{
  "num_hidden_layers": 11,
  "hidden_size": 224,
  "num_attention_heads": 4,
  "num_key_value_heads": 4,
  "head_dim": 64,
  "intermediate_size": 896,
  "vocab_size": 1872,
  "hidden_act": "relu",
  "norm": "layernorm",
  "norm_place": "pre",
  "norm_eps": 1e-06,
  "positions": "learned",
  "qk_norm": false,
  "attn_scale": 0.125,
  "bias": "all",
  "tie_word_embeddings": true,
  "parallel_block": false,
  "init": "uniform",
  "init_std_qkv": 0.0288,
  "init_std_o": 0.0269,
  "init_std_up": 0.0288,
  "init_std_down": 0.0144,
  "optimizer": "muon",
  "learning_rate": 0.00228,
  "lr_mult_qkv": 0.5,
  "lr_mult_o": 1.5,
  "lr_mult_down": 2.0,
  "beta1": 0.95,
  "lr_head": 0.00444,
  "max_grad_norm": 0.5,
  "warmup_steps": 200,
  "schedule": "cos",
  "final_lr_fraction": 0.03,
  "batch_tokens": [8192, 16384, 24576],
  "max_seq_len": 512,
  "doc_mask": true,
  "train_tokens": 152300000,
  "max_steps": 9771,
  "dataset": "wikipedia_en"
}
MLP neurons of a small language model. Each row is named by its layer, matrix (down: output weights) and neuron, and shows model dimensions 0-127. Each number is 50 + 12 x the weight over its row's rms, rounded and kept within 0 to 99.
After each neuron's rows, "fires before" lists the tokens most often just after its 100 highest values on Wikipedia text that the model never trained on.

L7.down508:41 63 56 48 46 51 52 48 36 44 49 34 48 39 26 54 58 51 49 68 65 37 62 57 48 45 46 57 54 46 61 60 33 64 62 14 83 42 43 46 44 55 32 32 41 66 59 54 26 56 51 43 58 60 43 56 49 75 60 58 59 39 66 39 49 48 41 56 60 54 50 56 46 78 33 32 60 40 69 40 43 47 51 55 52 46 55 69 65 83 55 47 31 49 49 58 41 69 60 58 39 61 51 37 42 51 54 44 48 32 80 32 49 41 60 22 34 46 35 34 59 49 55 73 37 38 24 53
fires before: ",", " the", " he"

L2.down849:65 45 49 55 52 64 51 54 66 36 65 54 41 51 71 44 64 54 78 46 58 43 63 61 55 44 39 43 53 53 43 46 74 57 50 69 63 52 53 37 43 64 68 54 69 44 65 41 35 43 51 31 63 25 44 44 48 42 64 37 44 53 36 63 54 61 80 56 47 56 49 56 59 47 53 28 64 50 47 52 56 27 42 44 36 46 52 52 68 36 57 40 61 46 41 13 41 36 54 56 55 59 55 61 54 63 61 59 44 56 53 41 29 58 53 22 51 54 68 46 48 44 50 42 61 41 45 39
fires before: " States", " of", "ped", " Total"

L2.down656:50 51 45 50 42 45 39 46 41 45 56 49 44 42 46 24 41 29 49 70 53 27 43 59 44 60 44 51 64 37 49 50 42 68 61 49 52 46 61 35 57 46 52 57 54 43 45 52 36 56 55 51 60 48 62 58 60 57 72 56 36 43 39 44 49 64 73 44 30 37 67 56 57 17 52 41 63 27 34 67 55 56 59 71 27 72 50 28 45 90 30 47 46 78 57 42 38 35 41 52 29 50 46 51 60 54 41 36 68 39 66 31 57 30 44 72 26 23 52 44 65 46 47 39 54 61 43 41
fires before: "iv", "ing", "ers", "er", "or", "ress"

L2.down73:50 50 35 55 54 58 69 37 59 52 49 73 55 26 60 41 45 53 48 54 70 57 41 57 64 54 32 53 55 29 62 62 59 36 43 81 80 67 45 69 59 56 44 41 53 54 54 51 83 38 64 44 53 40 17 56 60 32 56 40 46 30 42 52 49 40 23 35 42 66 51 28 63 32 61 61 47 44 41 52 53 42 49 37 67 33 43 38 55 59 40 63 67 38 64 36 48 55 48 65 59 56 80 73 59 74 40 56 55 63 45 40 30 40 23 43 47 52 38 57 39 68 61 55 44 45 57 73
fires before: " ", ".", "}", "P", " of"

L7.down395:61 47 62 74 53 35 34 52 69 41 54 39 62 55 43 46 59 67 50 58 49 57 25 47 55 41 52 43 87 57 54 46 39 55 35 31 35 48 23 51 59 48 33 44 41 63 55 49 56 48 23 65 40 32 35 37 10 57 59 43 73 57 54 64 60 60 52 48 40 38 37 57 60 52 51 48 46 56 57 48 45 55 48 53 65 39 63 57 65 39 68 53 45 39 51 40 33 60 65 62 52 52 49 66 51 49 66 60 32 27 51 46 49 73 59 62 55 39 68 41 39 38 34 73 54 52 47 66
fires before: "==\n", " ==\n", "\n", " career", "==\n\n"

L6.down291:52 49 39 66 46 40 30 20 47 56 58 50 58 55 48 58 64 61 37 63 52 76 50 59 33 62 41 33 44 48 56 59 33 54 42 41 70 46 43 51 36 28 31 29 40 50 26 68 54 32 50 57 49 55 45 37 54 57 31 65 66 61 38 37 46 45 39 67 40 70 38 41 40 80 55 38 56 39 46 56 44 54 39 57 62 47 51 55 70 51 39 74 58 45 59 24 38 33 39 68 47 38 74 55 55 49 32 55 46 29 62 59 48 45 53 36 68 60 37 55 56 50 41 70 46 44 53 41
fires before: ",", " "

L5.down139:49 33 44 53 57 43 50 39 50 52 43 48 30 56 58 41 41 29 37 49 56 55 41 50 49 44 35 29 53 25 52 56 47 68 52 55 37 46 33 54 28 49 48 59 50 63 47 68 57 72 38 56 56 44 41 33 57 56 43 36 44 52 51 55 57 38 37 59 60 58 39 40 52 55 30 67 58 55 25 56 36 62 28 60 58 49 53 36 54 57 65 51 43 27 51 64 43 32 33 49 36 33 61 43 71 57 53 62 51 40 61 89 44 56 50 49 52 62 49 58 51 45 40 57 46 55 68 35
fires before: ".", "adem", "onom", "let", "er", "o"

L7.down491:38 33 65 62 56 32 61 31 52 64 50 53 50 48 46 36 50 38 30 46 64 71 56 47 75 44 64 55 34 48 29 54 34 66 52 34 39 52 57 29 38 51 40 31 58 50 32 33 28 56 44 51 57 45 46 50 31 53 60 57 45 54 54 65 78 45 46 35 65 55 52 44 58 43 43 46 33 77 46 57 60 55 52 61 41 55 79 46 49 49 43 51 46 64 49 53 65 51 54 36 49 45 45 48 42 33 31 54 57 44 60 65 72 35 41 43 37 42 60 53 57 51 82 45 57 59 49 72
fires before: "ed", "ing", "s", " |", " |\n", "er"

L6.down240:51 54 49 43 69 32 54 51 45 33 62 63 62 39 63 52 58 50 56 42 70 39 32 57 52 51 68 43 45 26 39 32 64 40 39 50 56 58 51 37 43 48 57 48 50 53 54 63 47 56 54 58 50 51 50 50 74 48 33 42 64 64 54 43 63 66 48 59 70 71 57 41 68 51 32 46 60 75 49 49 39 36 59 55 35 72 42 49 47 45 45 41 43 62 53 45 58 53 42 56 58 45 45 62 62 38 63 54 53 44 78 61 65 62 52 40 50 62 71 48 69 42 59 58 53 36 59 63
fires before: ":", " ", " |", " that"

L5.down480:58 49 44 53 58 18 57 53 37 50 36 48 45 53 55 38 58 40 45 46 62 64 56 34 43 57 50 62 31 34 42 55 56 56 61 41 76 57 64 55 31 35 67 61 46 65 36 55 70 32 55 57 38 45 73 40 58 65 39 45 63 62 56 53 66 65 63 49 53 54 59 59 42 84 47 51 71 54 55 48 56 41 79 63 42 42 50 52 37 52 64 54 49 42 48 50 49 26 45 43 62 41 37 51 71 48 54 45 48 51 51 48 38 70 35 41 35 68 42 69 55 54 54 27 60 50 54 61
fires before: ":", " |", " ", "age", " of"

L6.down66:40 50 58 61 30 50 51 35 60 67 48 61 38 52 33 61 58 51 37 80 61 49 58 48 69 50 28 51 37 28 45 42 43 58 59 43 44 68 41 54 28 40 61 63 60 39 23 44 47 57 37 69 46 71 48 47 62 70 65 51 54 30 41 48 46 60 50 65 54 50 44 42 55 72 53 57 44 52 70 44 61 41 29 37 37 47 42 86 77 66 79 69 50 71 53 69 44 33 48 22 38 61 63 51 55 23 43 45 57 65 44 42 55 37 74 58 51 58 44 77 47 42 46 74 51 41 57 43
fires before: "ed", "ing", "ired", "s", "ance", "e"

L7.down538:45 37 37 43 40 52 55 19 56 59 62 52 71 35 48 64 60 49 33 61 42 60 43 54 12 49 55 49 52 41 64 42 58 53 52 48 76 39 41 50 67 62 42 51 46 43 62 64 47 49 55 36 56 40 42 50 55 58 54 56 49 49 36 70 43 51 66 46 40 59 55 67 51 47 52 54 49 55 74 59 44 61 57 53 38 60 46 53 63 49 47 29 54 65 27 50 58 51 50 49 39 57 54 57 47 60 37 61 30 42 58 73 58 54 72 39 59 50 54 66 74 33 44 40 36 51 89 42
fires before: " ", " of", "00", "ival", "mp"

L2.down620:68 69 49 57 55 28 64 61 47 51 43 38 61 55 72 61 70 47 45 57 57 44 56 60 44 59 62 37 31 39 56 38 61 42 46 66 55 61 39 47 51 46 37 33 52 44 41 39 54 65 58 33 51 57 47 43 48 50 28 66 71 28 71 64 54 59 60 37 43 77 34 60 51 62 34 53 51 53 41 40 29 50 52 26 65 44 66 47 41 24 73 65 35 43 56 55 48 46 71 49 43 29 34 51 43 53 57 39 58 60 83 61 37 65 32 69 49 39 70 56 58 34 68 33 41 51 51 39
fires before: " was", " is", "al", "aly", " also", "em"

L6.down311:39 62 47 54 42 19 58 38 54 47 42 42 47 58 40 47 53 75 33 34 40 58 65 47 45 41 55 56 63 42 49 53 57 57 48 44 47 46 74 57 37 48 38 63 44 77 44 34 51 63 63 47 50 81 42 36 38 49 33 36 70 46 64 70 56 58 43 55 50 60 38 25 46 69 35 55 57 67 50 43 54 45 35 42 38 52 39 41 38 72 41 46 55 61 69 29 62 54 44 38 49 43 35 45 20 65 51 35 54 45 52 60 74 57 44 64 52 59 43 65 44 49 44 40 48 58 48 50
fires before: " ", " to", ":", "d", "eral", " The"

L7.down460:62 59 42 65 62 61 62 64 45 48 49 53 39 41 67 60 54 52 63 40 56 25 45 55 48 43 45 38 41 38 70 53 50 51 53 28 43 57 66 74 49 40 54 50 62 63 36 59 61 39 28 46 58 49 81 58 45 43 38 32 45 53 43 59 45 58 44 54 52 61 54 53 68 61 55 28 50 53 51 47 46 43 38 43 55 65 56 67 67 21 53 36 38 26 63 29 64 34 45 53 34 66 55 60 34 45 65 50 37 22 63 58 59 57 34 57 49 50 57 57 33 46 34 60 39 57 23 50
fires before: ":", " c", "a"

L2.down274:40 47 36 48 56 41 40 62 47 59 36 27 54 52 44 36 65 65 79 50 76 50 36 71 56 61 53 65 41 35 35 38 56 70 43 39 61 62 51 27 44 41 65 49 52 43 59 69 63 84 39 54 35 49 37 65 65 42 41 54 33 41 36 48 39 52 46 35 54 48 64 49 58 64 42 39 50 46 49 55 35 45 46 56 57 54 41 49 46 33 38 35 41 54 41 53 53 46 37 40 60 46 48 42 36 66 54 46 48 71 43 56 70 56 68 65 51 50 73 62 44 50 69 54 70 52 50 46
fires before: "ed", "s", "ing", "anc", ",", "ance"

L7.down540:61 35 26 29 58 60 55 36 64 55 48 47 64 71 66 44 35 54 27 45 60 50 46 37 40 42 35 67 50 48 24 53 57 60 42 64 47 58 68 67 49 29 50 77 71 62 64 59 31 51 73 41 48 67 53 62 37 36 22 42 28 29 38 61 47 52 46 40 33 30 35 48 66 64 56 61 44 47 43 59 66 50 40 61 64 68 31 53 42 48 32 50 44 25 60 26 65 40 54 39 52 42 41 56 47 71 51 43 49 21 29 41 29 48 50 48 61 60 72 66 40 41 36 53 47 44 32 53
fires before: " by", " in", " to", " and", ":"

L6.down815:46 31 43 36 47 55 50 35 48 52 25 50 54 48 52 62 66 44 45 50 51 38 48 54 61 42 61 47 45 37 38 30 46 46 61 53 24 26 61 53 62 55 46 42 70 57 34 61 40 50 46 33 39 79 55 53 55 42 46 44 61 67 47 48 60 57 33 44 30 58 42 67 64 61 41 65 44 48 63 66 57 51 32 70 35 49 45 60 38 49 53 40 54 60 58 70 62 27 55 50 45 55 58 48 37 64 73 43 57 33 37 53 47 43 52 52 33 46 48 43 43 37 36 70 60 74 47 37
fires before: "ed", " of", "ist", " for", "or", " in"

L5.down708:68 71 39 58 53 56 37 39 56 82 77 48 54 49 35 56 55 56 31 57 55 47 52 73 35 60 58 36 48 24 43 77 64 33 61 56 67 85 36 49 39 37 65 41 45 50 50 63 42 46 46 70 49 53 41 39 50 75 42 66 60 65 61 34 62 35 42 44 48 50 48 47 44 56 61 42 60 52 35 38 34 47 49 43 38 54 41 51 57 53 43 52 51 58 54 74 30 50 56 53 61 52 50 37 47 40 44 48 55 34 51 48 41 73 39 67 44 56 49 58 42 53 22 53 65 38 63 46
fires before: ",", "11"

L7.down458:46 42 62 56 32 51 32 58 61 49 22 37 54 74 55 44 61 48 62 46 58 40 61 27 62 50 66 55 62 32 41 32 61 53 55 44 49 24 39 54 44 46 70 44 59 38 37 53 50 57 27 62 46 51 58 60 53 53 64 51 55 49 45 51 33 68 52 73 58 41 34 26 32 69 36 70 40 47 69 55 23 45 54 52 50 35 75 47 29 50 56 56 69 36 67 38 51 67 42 77 43 54 53 65 64 44 35 45 43 49 51 71 54 51 47 32 53 38 41 58 58 43 29 54 75 54 42 51
fires before: " the", " that", " he", " it", " she", " his"

L2.down654:60 28 46 54 43 44 53 38 64 56 51 43 35 35 37 50 61 46 40 34 58 38 62 16 47 55 06 68 53 42 36 54 22 36 75 46 52 62 42 44 50 65 61 47 33 39 45 53 47 57 31 51 57 52 42 44 48 44 43 68 72 47 52 69 56 61 49 40 42 61 57 54 60 49 35 42 60 58 64 74 29 49 40 44 58 40 36 44 41 51 53 48 47 59 61 59 54 48 67 43 36 48 40 37 40 53 60 43 81 56 29 51 68 42 59 67 32 59 55 45 50 35 53 45 38 57 44 40
fires before: "|", "anc", "ided", "ide", "side", " with"

L6.down233:29 38 46 39 43 53 67 37 32 47 48 55 47 45 46 62 42 63 44 66 60 60 62 51 72 48 23 55 53 41 46 53 62 83 44 45 53 41 51 57 39 48 51 48 52 48 67 76 69 17 43 49 36 53 42 42 49 55 56 51 60 51 48 27 39 50 63 49 51 43 53 55 60 52 68 46 55 45 50 57 61 42 38 51 53 63 35 34 35 55 61 38 49 62 53 60 37 46 36 47 32 62 51 34 55 54 38 29 43 59 59 60 63 48 48 63 41 56 17 58 49 51 53 60 73 60 32 62
fires before: " ", "y", "ate", "ital", ":"

L6.down105:34 67 45 42 48 50 77 65 41 44 42 51 73 43 52 77 56 42 65 39 73 64 55 31 36 46 59 41 34 60 38 21 57 64 31 50 58 57 62 61 47 51 65 61 45 35 41 84 55 63 49 47 53 61 50 52 31 53 62 43 75 28 49 36 58 53 74 49 54 45 36 41 28 45 59 36 47 47 31 52 66 44 63 41 41 61 46 68 51 69 40 41 44 45 49 42 36 44 65 59 53 53 44 28 66 53 51 56 30 48 70 62 37 45 58 31 65 53 43 51 57 75 51 63 46 39 33 43
fires before: " ", " as", ",", " the"

L7.down95:50 55 48 45 54 57 76 41 42 53 46 40 45 36 60 51 40 69 61 36 44 53 60 29 64 45 30 53 45 51 52 55 56 43 37 64 60 48 58 68 55 38 59 55 27 52 60 56 47 26 61 27 78 59 62 47 47 61 51 69 61 55 49 60 39 39 37 72 40 51 36 29 68 52 60 37 67 43 43 41 60 46 50 76 46 58 37 21 61 68 42 32 40 73 37 67 29 47 62 48 54 39 56 41 50 31 54 58 46 54 54 34 26 40 59 59 58 71 53 58 75 52 37 71 66 38 68 59
fires before: " ", " of", " /", "-", " |", "ic"

L5.down435:45 57 66 37 41 58 42 61 56 40 58 61 62 56 64 58 41 68 44 44 56 37 46 57 63 69 52 60 41 42 55 39 63 10 42 53 49 39 58 30 53 35 44 51 52 62 53 10 56 49 36 45 51 53 38 40 68 58 59 45 47 48 36 49 61 56 60 38 65 50 53 47 30 37 34 51 50 57 67 41 48 51 60 36 80 53 71 50 32 58 46 42 74 43 54 58 40 42 47 65 56 65 59 53 40 39 54 35 61 60 50 59 46 65 43 53 38 48 48 27 50 43 55 72 51 69 55 30
fires before: " |", ":", "–", ")\n"

L2.down771:38 55 75 54 66 47 40 43 47 49 52 53 55 49 39 55 48 57 62 31 38 52 50 55 56 45 63 63 55 44 57 55 63 54 52 47 60 55 56 66 48 45 69 28 38 57 60 66 49 65 64 31 39 73 46 24 43 59 36 38 52 49 52 59 47 45 55 64 38 39 35 47 67 51 27 54 38 41 27 10 74 42 41 38 48 43 35 51 50 52 57 36 55 67 42 69 35 40 50 73 53 46 58 50 59 50 42 48 45 30 54 31 44 37 22 65 66 66 54 66 47 64 44 61 52 44 58 53
fires before: "um", "ey", "th", "k", "ib"

L6.down108:47 10 62 45 59 61 70 48 36 57 49 54 63 52 42 64 59 41 52 70 64 43 37 47 31 45 52 38 45 44 45 56 42 48 30 44 38 45 50 66 35 54 34 60 52 35 69 65 58 46 46 23 59 74 58 63 37 46 45 56 34 66 51 59 48 40 34 49 40 51 46 78 57 47 51 62 53 51 43 46 41 62 44 44 48 62 66 62 48 66 45 39 46 39 43 88 51 56 51 50 45 39 68 68 55 42 53 45 39 58 42 55 37 61 42 50 31 39 61 52 31 67 56 72 31 36 69 67
fires before: "or", "ed", "er", "ing", "ach"